Weights of a small GPT-style language model, trained from scratch on English Wikipedia.
Size: 9 heads of 64 (3 for keys and values), vocabulary 32000.
Architecture: no biases in attention or MLP, untied embeddings.
Training: a variant of Muon for these matrices, 7451 steps.
MLP neurons of a small language model. Each row is named by its layer, matrix (gate and up: input weights; down: output weights) and neuron, and shows model dimensions 144-271. Each number is 128 + 24 x the weight over its row's rms, rounded and kept within 0 to 255. A neuron's up and down rows have the sign that makes its largest values positive.
Before each neuron's rows, "fires before" lists the tokens most often just after its 100 highest values on Wikipedia text that the model never trained on; "raises" lists the tokens whose logits its output raises most directly, leaving later layers aside. A number after a token or word is its count.

fires before: "\n" 31, " The" 23, " It" 7, " In" 4, " At" 4, " He" 4
raises: " Its", " According", " His", " He", " It"
L7.gate657 [101  75 131 113  78 140 103 153 155 131 130 122 162 118 137  86 115 102 123 134 124 129 150 159 108 135 180 111  98 135 116 112 148 112 154 161 108 162  75 165 197 113  93 176 109 130 121  96 130 138 113 138 111  97 156 140 142 117 109  72 153 120 114 141 154 150 135 132 160 134 127 113 126 128 117 112 136  82 164 114 100 162 130 146 152 175 103 106 131 122 106 143 138 101 135 133 142 153 172 119 132  82  91 128 125 119 110 120 153 123 141 109 141 141 124 131 144 144 131 113 121 164 139 115 141 117 155  89]
L7.up657 [132 111  83 132 121 107 109 145 114 120 136 130 124 127  96 116  95 125 151 123  91 101 139 112 103 132 146 107 131 143 132 151 124 156 143  82 117  81 120  97 128 152 101  59 155 105 124 146 129  95 106 159 171 115 150 136 104 101 139 151 118  97 111  93  96 158 149 138 112 143 158 143 110 131 131 160 154 115 117 105 157 118 140 109 100 153 167 106  95 152 117  76 115  93 111  98 130  97  93 110 136 126 111 128 125 148 134 113 117 155  94 130 127 108 109 162 124 103 122 138 141 102 154 161 133 107 102 132]
L7.down657 [161 132   4 122 111 149 112 111 130  72 109 156 123 152 101 118 143 160 155 129 104 158 160 103 112 176 133 118 167 105 149 130 119 133 162 101 126 148 141 103 104 120 104 165 133 124 167 105 125 143 143 112 125 158 129 137 115 152 161 182 157 111 106  62 136 149 119 158 120 155 140 158 124 147 127 108 137 157  97 121 148 151 169 184 144 131 135 103 124 145  90 140 165 121  83 136 150 101 109 172 103 124 131 136 126  94 136  90 110 117 169 113 131 130 119  94 119 153 110 132 127 150 117 133 129 108 107 103]

fires before: " |" 36, ")" 14, "," 6
raises: " and", " ", ",", " (", "-"
L7.gate192 [114 169 141 117  87 102 131 113 105 101 132 144 139 101 151 118 132  84 145 122 144 123 122 117 125 127 145 107  97 167  94  93 115 164 192 183 135 116 128 132 126 131 130 129 101 117 134 125 148 112 144 157 126 132 153 101  80 104 149 150 133 159  89 132 179 103 120 101 104 138 188 141  94 105 102 148  85 115 150 110  92 121 137 113 108 112 136 112 150 148 103  91 144 112 123 115 116 162 151 174 201 135 147 145 123 142 123 154 178 112 128 110  85 141 100  87 150 103  94  82 134 163 119 112 121 137 125 125]
L7.up192 [126 130 156 145  95 105 133 116 136 107 135  89 153 104 168 160 143  95 159 120 121 132  98 111 150 150 161 113 116 110  97  88 132 148 147 141 107 104 119 158 107 135 132 135  91 105 124 129  94 183 152 112 135 155 144 114 129 141 147 132 132 158 125  79 132 159  98 149 140  94 142 131 144 146 107 164 150  90 154 138 112 132 125  91  76 103 139 148 118  89 168 117 141 134 147 113 116 148 141 132 116 136 134 146 149 116 104 129 134 105  93 167 149 107 100 114 138 117 107  98 131  99  82 117 124 141 107 119]
L7.down192 [129 108 108 133 158 119 111 116 129 132 120  96 114 172 119 175 146 118 111  98 162 138 133 141 112 137 141 157 101 101 122 161 104 179 151 104 119 127 141 125 150 118 102  43 129 107 149 129 141 144 120 112  94 137 147  96 133 124 159 131 124  85 188 132 118 173 110 144 176  93 117 147 144 143 123 111 132 145 133 115 152 150 170 145 104  95 125 155 133 117 139 137 144 180 109 143 123 130 118 123 116 128 146 147 131 111 155  96 105 142 133 102 126 149 153 125 140 100 134 152 159 125 112 153 128 145 102 130]

fires before: "s" 100
raises: "s", "so", "si", "sar", "ser"
L5.gate334 [114 118 119 109 128 132 151 147  93 119 123 136 136 161 170 157 115 162 127  97 143 117  78 145 142 139 127 151 128 169 107 131 133 144 120 162 169 110 139  90  82 127 182 139  96 113  95 144 152 122 109  69 142 115  98 164 118 129 105 140  91  93 132 167 163 119 127 140  86 126 137 133 124 184 175 125 145 146 152 103 152 151  95 102 113 142  99 177 124 164 139  72 157 128 115 134 167  93 112  65 190 123 127 141 141 163 164 126  87 132 156 110 101 106 168 164 161  91 134 167 192 184 149 123 101 138 104 107]
L5.up334 [112 169 131 107 128 105 126 154 137  96 137 138 107 135 166 101 151 124 132 151 131  97 167 123 128  96 116 146 100 145 160 106 127 115 128  92 170 155 153 140 112 124 126 171 144 133 136 190 105 123 185 127 118 161 136 125 126 136 126  93 116 106 128 134 132 107 138 135 172  92 144 130 142  90 138 109 133  82 144 104 105 145 100 101 144 141 123  94 116 136 127 162 146  98 106  68  77 141 123 166  80  87 154 130 158 135 129 143 110 145  70 136 138 114 131 153 133 151 120 111 138 107 129 128 134 114 120 112]
L5.down334 [139 101  45 122 100 120 153 127 124 151 114 108 126 145 124 137 122 158 124  78 171 154 109 144 115 123  88 149 163 140  78 134 128 126  72 152 125 123 144 121  90 148 163 169 104  82 104 136 151 136  87 100 124 140 114 152 106 141 106 152 104 123 140 142 120 143 117 111  88 123  70 149 137 174 124 132 145 161 178 115 132 150 146 144 111 138 104 166 135 112 126 100 118 141 130 138 150 103 100 143 157  80 132 120 142 131 125 106 130 140 141 129  98 118 154 152 143  72 176 130 158 167 116 123 116 146  97 130]

fires before: "," 83, "." 4
raises: ",", ",997", ",978", " Census", ",038"
L10.gate140 [145 158 171 130 109  90 134  85 177 107 123 153 156 129 131 123 112 112 153 100 123 117 117 144 138 135 155 117 150 122 164 156 122 136 150 132 169 141  98 139 131 129 149 165 166 165 166 130 116 125 129 104 155 190 109  84 111 152 124 173  95 164 139 122 155 136 112 113 122 126 129 128 130 149 112 102 104 140 137  65 133 123 103  99 119 141 102 134 104  84 132 124 118  87 103  79 193 136 137  71 149 102 103 144 115  91 110 113 148 115 120 155 102  87 150 100  98 105 149 156 136 132 170 123 121  75 108 170]
L10.up140 [150 197 119 128 142 121 139  90 130 104 121 136 158 116 142 126 112 127 115 126 142 130 151 154 115 128 108 148 162 103 141 137 116 151 141 176 165 112 101  91 117 136 148 129 132 124 123  98 158 145 149 100 144 173 146  76 151 114 105 154  93 121 139 137  88 166 132  91  98 145 153 125 119 170 146 116 132 111  97  95 148 130 129 114 138 132  39 161 113 102 160 119 150 123 138 110 177 127 121 128 134  98 120 129 143 121 120 131 143 129 127 159 135 148 130 151  89 163 114 140 138 116 125 136 120  89  97 129]
L10.down140 [119 120  59 123 131 137 126 168 117  75  99 129  82 114 187 145 112 112 129  98 163 161 135 162 134 178 163 146 148 162 149 159 132 140  75 130 117 125 121 140 141 172  98 108 129 139  92 177 124 159 131 155 119 102 145 115 121 125 101 136  91 130 126 145 141 137 134 156 105 126 133 138 128 120 114 116 163 131 139 139 142 149 141 124  86 118 138 109 128 150 161 136 145  62 104 137 144 117 149 133 119 159 176 128 130 162 114  96  97 124 128 139 102 106  74 133 137 125 115  57 135 131 111 178 130 118 109  71]

fires before: ":" 58, " W" 6, " L" 5, " |" 4
raises: ":", "):", " reviews", " →", ":40"
L10.gate1209 [104 120 128 130 122 146 106  85  84 101 161  89 146  74 118 101 131 146 118 164  94 118 129 107 123 144 120 124 122 114  93 158 141  87 125 117 127 169 131 145 148 149  76 126 143 184 143 106 124 118 153 128 128 138  85 104 129 103 100 170 103  86 152  69 133 151 103 102 146 116 125  97 131 149 130 138 167 124 124 116 120 154 137 121 147 149 125 106 137 129 134 136 141 114 180 116 156 139  84 119 206 150 123 131 118 118 118 172 109 176 152  93 165 144 141 140 125  96 146 137 127 135 107 141 130 105 154 106]
L10.up1209 [137 151 134 171 112  85 117 151 101  66 145 130 164  94 123  94 147 124 150 135 121 100 134 136 112 121  94 192 125 162 137 152 106 113 150 147  93  99 125 108 175 111  85 152 157 146  95 137 106 116 118  98 159 114 124 120 156 178 119 119  96 118 142 130 140 165  91 142 157 149 134 121 157 131  90 118 120 106 147 119 136  97 126  93 123 131 118 163 122  78 133 130  90 135 143 114 151  99 109 116 139 112 117 146 126 101 135  77 133 145 101 104 113 146 121 176  95  88 163 103 134  97  74 135 174 173 161 113]
L10.down1209 [149  81  28 121 138 146 144 120 108 168 125 142 131  64 176 150 116 163  95 121 123 145 108 101 148 144 106 161 140 143 180 118 128 110 107 119 162 159 162 153 152 153 120 133 114 109 116 108 109 145 110  90  82 131 143  96 165 149 149 143 107 166 128 120 121 101 104  99 127 104 129 126 127 129 115 103 143 145 114 179 129  85 115 116 109 133 125 130 163 132 105 109 121 152 112 107 101  90 104 133 112 135 121 148 153 150 117  96 157 151 112 110 139 102 142 143 135 117 147 121  80 152 114 124 132 139 134 140]

fires before: " of" 65
raises: " of", "of", " Of", "iff", "ora"
L10.gate1081 [ 81 115 169 150 125 165  71 125 108 106 101 120  99 118  80 121 116 139 142 108  92 114 150  77 117 106 125 139 122 102 132  68 111 141 143 157 158 155 162 168 110 136 152  99 134 138 139 102 189 164 142 133 132 126 107 133 118 170 144 172 144 158  72 145 139 135 143 168  95 163 161 159 118 135 122 138 123 124  96 157 155 123 137 126 122 165 113 124 141 122 126 116 120 106 147 166 139 176 122 144 134  67 127 115 138 120 116 109 137  97 112 105 117 173 174 114 130 149 135 134 113 109 108 133  80 158 154 148]
L10.up1081 [153  91 127  93 131 148  94 118 115 132 120 123 132 137 102 111 126 100 128 114 139 146 147 113 117 112 117  96 173 122 124  97 116 158 128 148 130 164 159  93 118 103 204 160  79 154 153 120 153 153  77 140 110  96 140  77 139 132 151 120 136 145 112 158 122 168 167 150 129 118 129 148 100 135 127  90 123 141 112 123 155 130 130 169 178 156 122  95 102 115 118 156 130 137 183 148 114 126 100  81 131 129 113 128 130 116 105 141 154  95 154  74 153 152 202 103 158 150 108 157 120 116 154 102 125 160 125 150]
L10.down1081 [132 131 184 160 137  91 133 125 126  56 122 134 131 108 123 114 105 127 161 131  58  91 131 143 142 157 103 100 151 134 134 140  97 133 128 150 143 142 146 111 117 126  89 135 159 167 156 145  97 136 107 143 147 151 119 133 153 113 121 113 162 138  95 155 133 133  97 108 135 125  97 123 117 165 137 125 106 151 103 105 135 137 127 117 118 129 153 157 102 152 143 187 129 128 129 121 162 101 113 101 163 106 130 103 141 173 106 144 126 117 150 139  95  96 166 105 134 171 103 148 112 133 137 105 100  91  87 124]

fires before: "," 57, " in" 7, " and" 5
raises: " it", " they", " he", ",", " she"
L10.gate476 [131 138 120 119 140 107 132 115 130 126 153 102 151 123 143 150 153 154 162  86 112  91 112 144 117  90 151 141 100 112  98 128 118 112 157 132 109  86 102 151 157 107 121 179 104 132 132 146 140  87 176 158 125  79 135  96 115 105 144 173 136  97  98 130  90 152 159 134 115  98 134 103 139 139 118 151 156  85 117 132 161 122 142 192 116 138 144 131 123 131  96 131 136 120 133 103 142 137 144 101 124 151 140 117 125 169 115 125 178 120  92 120 108 119 100 136 134  97 127 138 147 127 160 139 128 135 129  76]
L10.up476 [144 137 104 130 153 145 119 128 110 169  90 133 116 111  98 125 135 127 125 176 101 101 155 146 122 123 105 112 119 117 132 158 165 151 130 129 104 111 128  83  93 142 174 132 143 105 134 112  97 143 145 128 162 134 121 183 107 132 127  81 139 109 118 117 103 122 161 114 142 131 106 113  88  78 145 132 120 147 110 137 101 140 109 135 146 147 117 185 113  94 149 137 118 131 135  99 103 135 102 106 143 146 153 105 149 101 135 130 135 135 131 116 139 139 120 145 122 124 181 149 151 151 152 107  85 167 131 117]
L10.down476 [133 135 178 113 114 147 104 140 109 116 134 124 117 116 161 167 161 173 128  55 170 108 116 172 120 136 138 155 138 128  73  96 104 111 134 104 143 107 136 135 140 118 101 104 100 148  98 135 165 101 190 131 103  98 102  85 162 102 121 165 153 174 104 111 131 152 143 153 107  91 130 115 173 146 139  96 131 114 117 138 137  75 134 174 110 118 131  79 119 160 114 152 160  94 103 131 123 117 165 129  95 128 133 145 140 105 148 110 134  84 141 105 118 124 143 143 131  78  90 107 115 113 155 148 163 106 126  97]

fires before: "\n" 38, ":" 30, " |" 9, " an" 7, " as" 6
raises: ":", " details", "):", " category", "va"
L10.gate456 [149 152 106 132 138 170 147 155 153 115 169 107 126  97 135 126 144 151 120 143 126 112 132 188 112  93 118 121 102 138 112 152 168 110 141 149 133  97 112 130 142 143  91 116 136 139 129  80 156 140 119 101 130 108 135 134 183 133 130 137 151 116 106  95 139 170 122 120 115 144 138 138 107 166 122 122 121 126 136 175 197  95 138 148 151 103 150 119 129 116  97 105 108  80 114 158 105 146  97 138 185 100 117 107 188 104 121 124 113 166 155 122 110 120 117 136  78 119  85 160 196 130  89 153 124 167 120 124]
L10.up456 [151 151  89 180 112 180 117 108  98 154 148 113 146  88  94 118 149 141 116 149 155 119 142 112 100 119 157 145 139 105 120 153 167 122 132 111  94 121 119  98 171 155 109  93 141 131 110 117 146 132 128 101 139 138 147 142 130 142 145 128 112 122  99 105 109 136  68 148 104 116 130 127 132 131 115  87 154 137 151 141 166  79 142  79 108 117 135 120 148 133 135 133  77 143 138 155 147 152  96 137 154  90 126 104 175 126 133 119 102 126 124 137 111 112 123  87 122 166 106 108 188 122 108 120 137 125 107 154]
L10.down456 [159 119  35 126 164 165  75 114 126 154 111 128 117 157 138 138 155 156 149 128 141 152 107 139 112 171 100 138 162  98 152  95 125  87 146 150 157 147 164 130 136 116 119 147 121  98 103 121 118  91 132 165 105 170 133  92 129 111 144 124 157 158 110 128 128 171  86 122  66 109 110 104 161 113 113  82 144 107 153 115 140 120 143 119 120 107 131 126 117 122 117 112 142 114 106 106 175 135 101 157 126 144 143 155 122 134 129 104 122 144 139 103 140 150 114 148 102  99  97 152 139 117 140  95 141 137 136 139]

fires before: "\n" 26, " The" 18, " In" 8, " It" 7, " This" 5
raises: " In", "\n", " After", " That", " The"
L10.gate1030 [149 136 134 154 119 112 115 145 102  88 144  95  81 126 138 123 106  90 128 112 101 116 125 123 169  49 123 100 121 164 120 129 104  93 159 101 146 129  96 143 120  94 120 127 120  98 164 164 126 127  89 138 158 117 140 178 119 117 126 135 136 130 125  82 123 114 126 168 132 141 140 124 138 127 155 118 139 114 127 104 149 118 174 105 133 146 140 122 142 118  98 113 122 131  75  90  98 123 121 127 135 132  60 138 133  84  94 154 146 122 140  81 151 150 137 102 198 118 130 123  80 128 173 128 113 134 115 160]
L10.up1030 [125  95 134 148 130 135 104 113 147 102  77 117 133 144 158 146 109  97  88 105 161 150 174  94 142 117 102  88 142 133 142 115  98 122 153 130 111  63 162 137  78  93  82 101 119  54 105 171  87 166  97 125 117  81  95  95 148 120 152 142 122 146 102 153 149 141 116 129 108 117 138 168 127 130 127 100  98 107 173 122 139  62 167 108 143 109 110 115 141 116 141 151 125 115 142 124 153 167 121 172 146 118 183 114 102 120 127 163 117 125 142 119 128 120 109 185 153 125 130 149 153 106 114 126 105 145 121 140]
L10.down1030 [133 126  57 136 121 129 105 143 132 131 133 137 165 131  94 119 126 156 124  57 132 140 151  93 149 156 145 100 164 106 140 145 115  88  92  94 154 174 161 108 146 146 151 138 133 148 151 103 151  90 165 120  87 159 101 139 155  80 129 130 104 125 130 134 129 145 154 116 177 122 103 168  96 146  97 113 128 129 129 120 163 111 122 179 160 148 122  88 102 108 118 128 109 144 111 169 143  92 114 145 118 112  89 160 142 103 132 111 102 137 132 118 130 104 133 115 120 109 108 128  97 130 116 112 141 105 152 119]

fires before: " to" 15, " by" 14, " for" 11, "ed" 8, " as" 8, " with" 5
raises: "ved", " enough", " yet", " especially", " than"
L10.gate95 [159 125 117 118  99 139 159 113 109 149 115 161 116  69 126 158 123 112 131 104 147 126 102 124 166 132 115 127  99 101 138 146 104 154 157  98 105 132 120 138 174 141 166 110 128 135 145 127 102 101 111 110  93 135 114 123  85 132  94 152 116 138 131 119 176 139 134 144 115 118 126 152 154 112 148 113  87 134 144 119 133  89 120 130  94 139 165  89 182 122 112 116 124  81 157  86 154 130  92 128 119 150 122  88 188 138 115 139 125 153 156 151 151 162  99 114 157 155 151  87 158 115 128 162 134 121 154 176]
L10.up95 [136 125 124 102  97 121 153 151 165 127 129 112  86 135 147 122 141 117  81 154 115 155 104 115 137 111  95 144 142 122 122 137  92 148 115  76  77 115  86  96 162 130  83 149 152 121 123 145 104  82 127 153 134 140 121 135 110 116 129 104 134 157 140  49 139 177 121 112 107 141 101 141 107 114 147 147 108 140 141  97 115  75 106 110 142 142 138 116 173 112 140 112 108 102 102 127 153 124 104 108 141 161  92 110 110 138 125 145 138 130 128 167 167 156  81 119 150 101 125  93 124 154 154 129 139 140 188 174]
L10.down95 [135 164 166  87 115 123 121 166 131 110  96  93 143 169 153 174  65 106 118  49 117 167 144 138 113 143  95 116 175 153 158 142  98 144 119 125 121 160  84 164 139 144 125 129 105 134  90 136 142 140 143 170 166 128 156 160 116 164 122 106 129 128 171 146 120 137 126 121 145 137 161 113 105  67 169 101  72 115 101 140 114 117 120 111 122 136 177 135 123 174 152 153  87  90 138 121 101  82 129 150  82 152 127 101 139 115 157 145 117 136 159 149 162 130 100 105 102 123 123  98 128 128 141 138 155 125 124 117]

fires before: " of" 29, " to" 22, " that" 20, "s" 5
raises: " that", " of", " to", " she", " it"
L10.gate1183 [ 87 146 166 114 138 112  98 131 124  92 122 152 162 169 132 130 142 132 158 139 152 109 127 137 156 108 100 135 119 123 153 100  90 110 212 177 141 125 126 113 176 123 136 149 120 112 143  66 191 174 110 166 162 169 137 131 131  89 119  87 140 125 111 129 122 119 144  95 106 113 115  90 162  68 101 120 142 113  90 141 123 121 124 172 125 119  98 100 119 121 147 142  86 122 174 163 138 143 129 147  98 115 122  95 136 118 106  96 149 147 132 122  93 146 158 128 124 159 104 130 127 124 105  80 155 149 168 128]
L10.up1183 [143 106 133 134  80 147 123 119 168 141 104 155 128 130 130 144 122 119 116 119 153  76 185 105 146 128 105 167 130 128 123 140 129 146 127 129  84 148 133  99 160 154 106 107  86 129 118  69  97 133 133 125 138 120 102 140 130 107 122 157 100 116 138 130 151 123 168 114  88 115 119 176 109 146 110 170  57 134  76 120 107 134 145 114  91 127 134 117 124 140 127 109 117 123 116 102 120  77 116 114 159 127 155 124  90  82 132 114  81 133 139 122  92 124 152 102 161 171  96 128 119 163 147 116 174 131 114 113]
L10.down1183 [139 121  71 120 161  98  94 128 151 140  88  77 126 115 123 115 109 167 159 104 123 109 127 125  97 173 140 106 148 137 132 139 151 148  93 102 139 125 149 145 152  80  95 118 148 119 129 132 126 144 106 129 147 146  89 111 105 104 146 130 167 158 103 102 124 114 155 132 146 107 122 109 147  99 147 167 122 118  83  76 150 108 135 168 132 133 146  70 159  88 145 155 140 136 120 111 165 103 133 157 103 117 102 132 103 124 123 107 148 136 131 142 134 101  83 125 128 162 121 103 116 128  80 123 123 118 162  94]

fires before: "\n" 35, " The" 11, " He" 8, " It" 6
raises: "\n", " Of", " Since", " In", " After"
L7.gate320 [160 125 132 133  75 113 101 143  86 107 131 157 120 127 146 143  78 121 126 111 101 138 118 101 130 133 125 106 123  96 125 127 148 117 132 119 112  93 160 157 163 119 116 156  98  90 141 138 131 114 153 131  90 161 103 161 122 110 132 139 125 107 158  96 158 139 150 108 171 127 137 128 134  87 160  91 128 174  96 127 150 110 143  73 150 125 157  90 131  93 116 123 137  89  79 144 164 152 126 118 153 117 103 150 125 119 140 123 141 130 126 107 123 100 144 142 117 174 119 136 107 133 145 168 105  73 118 158]
L7.up320 [ 95 115 128 102 118  93  84 154 155 137 112 131 156  93  84 170 110 123 143 107 103 120 119 120 111 117 142 115 140 149 102 139 135 120 121 135 142 133 138 110 133 138 108  90  95 151 126 144  99 131  99 141 137 120 133 156 145 141 118 118 105 143 137  52 130 132 163 127  84 134 141 129 133 153 165 116 117 138  84 146 159 124 132  87 120 131 117 104 109  76 100 133 135 104 130 139 151 118 105  74 106 121 127 144 155 138 123 138 131 129 125 159 149 115 140 113 108 112 148 111 178 157 198 129  84 148 165 178]
L7.down320 [150 101  15 113 143 123 102 136 116 140 136 106 123  39 127 148 126 173 138 108 102 126 139 133 134 109 141  75 131 112 103 130 118 108  99  83 145 143 162 106 131 122 143 168  97 149 104 102 124 101 165 134 100 150  91 180 114 115 120  99 131 146 139 137 137 117 142 100 169 112 115 166 107 137 108  97 129 132 102 164 161 148 113 153 115 129  86 124 142 144 122  97 147 115 118 118 128  97 104 114 147 139  98 154 156  90 147 104 101 115  84 143 140 147 124 139 109 167 148 139  92 125 164 108 100 106 146 141]

fires before: " that" 26, " \"" 15, " to" 8, "," 5, "\n" 5, "I" 4
raises: " then", "I", " \"", " I", " '"
L10.gate655 [118 110 135 161 149 100 131 110 122 104 120 190 137  74 152 107 124 118 157  88 147 107 146 121 138 146 134 172 142  99  96 149 112 103 150 112 132  76  98  93 118 108 126 154 146  74 140 126 150 140 138 138 160 137 117 165 151  96 129 133 139  83 108 109 158  89 139 108 144  98 153  97 136 118 115 104 106  97 138 143 139 113 163 128 149 139  89 118 148 128 148 122 121 110  80 118 128 128 184 173 135 137 128 126 118 139  91 146 135 136 129 126 107 145 110 141 175 159 108 119 134 140 171 100 135  98 144 125]
L10.up655 [130 119 181 120 120 181  80 108 121 141 121 118 103 131 121 114 140 156 105 118 114 137 107 144 129 108 118 159  88 117 121 133 119 159 165 109 120 103 171 133 103  98 151 154  83 133 136 120 149 129 134 109 125 121  88 118 150 104 169 119  96 138  89 174 108 135 141 126 105 116 113 109 145  92 144  91 147  96 100 146 144 127  96 145 148 127 148 129 131  96 126 153 188 152 116 152 143  97 118 111 108 158 144 104 125 133 150 134 187 154 107 129  91 181  97 117 130 103 128 112 114 146 124  95 107 126 107 138]
L10.down655 [137 112 153 117 119 123 108  80  71 109  89  82 104 151  93  96 125 133 176 105 133 176 103 138 170 182 132 137 120 106 144 136 124 117 152 101 124 149 165 114  89  70 100 125 142 134 105 138 105 128 129 100 153 125  93 112 141 124 151  82  90 135 128 157 132 119 157 110 141 129 117  96 131 160  96 175 105 114 138  90 146 132 172 160 115 104 167  79 114 139 169 160 147 123 145 126 125 138 104 137  87 124 115  89 130 113 154 146 158 131 134 148 123 128 134 120 186 123 105 147 139  99 144 138 174  55 157  51]

fires before: "s" 60, "." 16, " II" 6, "eri" 5
raises: "s", "si", "su", "ments", "S"
L5.gate997 [132 109 113 119 109 101 165 160 106 148  96 139 101 147 121 152 153 162 104 130 118 116  88 102 168 128 121 111 133  83 114 174 114 117 131 117 150  81 126 116  89 127 126 109 134 119 117  84 108 115 111  94 162 125 113 169 141 103 112 135 104 135 108 156 130 129  89 120 121 113 114 142 103 173 105 143 171 164 142  77 109  95 137 166  88 140  94 124 121 128 119 110 123 130 133 151 178 120  91 143 173 106 123 151 150 150 118 104  90  85 127  89  68 130 105 148 111  75 112 154 127 148 155 163 100 134 102 124]
L5.up997 [145 157 124 114  94 164 141 122 130  89 149 142 105 132 124 121 130 132 139 134 102 136  97 114 138 128 145 104 100 142 167 105 101 135 159  96 183 136 123 181 111  89 107 102 122 140 107 147 127 127 138 174 134  89 146 108 144 116 134  84 163 117 127 160 109 112 172 125 163 122  90 122 134 112 142 142 128  92 151 139 153 154 171 101  68 149 136 100 116  96 133 144 156 145 103 119  89 135 131 114 118 111 128 131 165 166 164 115 110 162 145 159 155 144 146  90 122 137 151  79 115 133  96 133 154 139 124 126]
L5.down997 [118 124  36  93 116 101 138 125 124 130 164 151 124 151 138 118  94 150 127 101 128 123  45 144 138 150 132 157 158 146 138 129 107 141 137 155 175 133 111 125 145 110 129 139 118 103 102 139 121  98 105  98 130 116 134 141 121 146 108 134 117 144 127 145 113  97 105 134  70 136 137 139 130 164 154 173 142 127 146 131 128 121 119 133 114 117  96 159 134 107 120  64 124 147  94 118 148  84 160  77 169 110 125 105  84 141 121 164 107 133 149 129 150 101 136 125 139 120 175  86 154 148 105  61 132 138  84 145]

fires before: "," 42, " of" 12, " he" 8, " in" 4, "." 4
raises: " they", " he", " it", " there", " she"
L5.gate880 [149 106  76 141 150 103 122 142 119 105 132 106 126 108 161 133 142 172 119 141 156  81 133 141 116  77 176  92 121 122 118  85 121 170 143 159 143  56 131 139 108 128  95 136 124 159 103 132 124  28 151 153 132  86 109 146 140  98 140 161 160 153 118 125 129 163 112 121 178  98 120 104 166 131 138 140 172 134 140 161 138  99 143 188 116 146 121 159 119 129 108 144  94 147 145 131 157 131 119 102 124 162 131  73 112 143 132 109 177 111 118 108 107 171 155 141 157  88 156 131  90 137 194 149 127 150 155 135]
L5.up880 [116 164 136 149 143  96  96  95 102  98 136 113 126  97 103 123  97 121 132 219 132 133 132 170 121 133 123 110 101 161 153 135 173 113 117 108 142 127 147 124 120 150 164 145  84  96 104 121 132 119 107 121 131  62 156 180 114 143 138 128 169 117 133 130 116 154 138 111 142 127 129 152 153 154 109 163 119 124 119 148 113 141 151 136 129 165 145 182 138 112 117 100 105 146 148 104  86 116 105  96 122 124 127 147 125 122 151 136 172 156 103 146 110 166 102 155 107 104 146 111 205 127 140 139  91 133 141 133]
L5.down880 [176  91 166 120 147 123 134 165 140 125 120 108 123 103 157 158 151 159 120 141 119 149  99 138 104 123 145 145 127 143 146  98 154 166 167 138 115 105 166  98 148 136  92 104 121 150 122 136 149  88 143 145 129 134 112 146 172  97 112 134 149 149 127  71 104 163 148  99 124 114 162  89 136 142 145  84 184 142 141 160 110 100 118 136  93 133 137 158 106 186 111 122 153 151 112 152 122 112 114 122 106 124 107 148 148 138 182  71 144 129 180 124 183 126 154 139 120  92 115 104 126 123 194 163 142 109 128 105]

fires before: "\n" 40, "==" 11, " The" 10, " It" 4
raises: "\n", " Of", " In", " Other", " There"
L4.gate937 [159 120 114 150 109 137 107 133 144 169  66 156 124 109 140 131 113 168 121 131 119 140 127 145 121 137 148 117 127 135 119  98  92 168 100 106 108 163  78 142 113 154 128 146 149 147 128 134 138 139  95  77 100  96 147 153 162 122 117 124 115  95 131 110 143 159  98 134 122 113  96 153 108 101 156 146 112 122 130  99 149  95 128  88 130 165  84 136 135 152 127 135 109 102 127 122 130 173 138 149 129 148 166 143 143 142 172 113 149 153 131 138 155 155 153 145 139 147 170 138 157 126 166 142 141  86 113 148]
L4.up937 [156 140 141 149  92 140 127 144 131 101  89 118 109 175 147 138 113 103 115 124 145 153  86 165 132 104 119 123  86 143 135  77 133 133 126 133 106 148 117 108 104 144 136 148 163 155 176 121 122 144 116 102  88 115 129 117 171 164 140 128  97 133 123 119 144 138 149 161 148 141 149 128 128  96 139  90 128 136 150  63 148 133 119  80 167 111 115  88 131  84 159 146 100 128  96 176 145 146 173 138 150 140 140 134 148 132 176 128  88 119 151 124 140 100 185 126 126 156 163 109 155 146 105 141 167 123 129 127]
L4.down937 [126 133   0  97 154 139 161 124 154 122 101 113 131  51  95 157 119 161 125 110 122 139 177 156 137 135 155 108 147 158 150 105  98 170 156 155 137 136 116 122 113  99 174 179 140 166 127 133 135 139 149  93 115 147 143 142 141 125 136 134 131 135 127 125 160 109 139  86 192 132 135 169 122 114 152  74 124 124  97 154 149  96 126 133 151 156 141  72  97 113 165 108 110 129 149 171 105 133 175 146 134 109 142 137 127 118 171  96  91 151 124 142 122 117 126 130 148 152 119 104 172 137 124 110 125 110 161 130]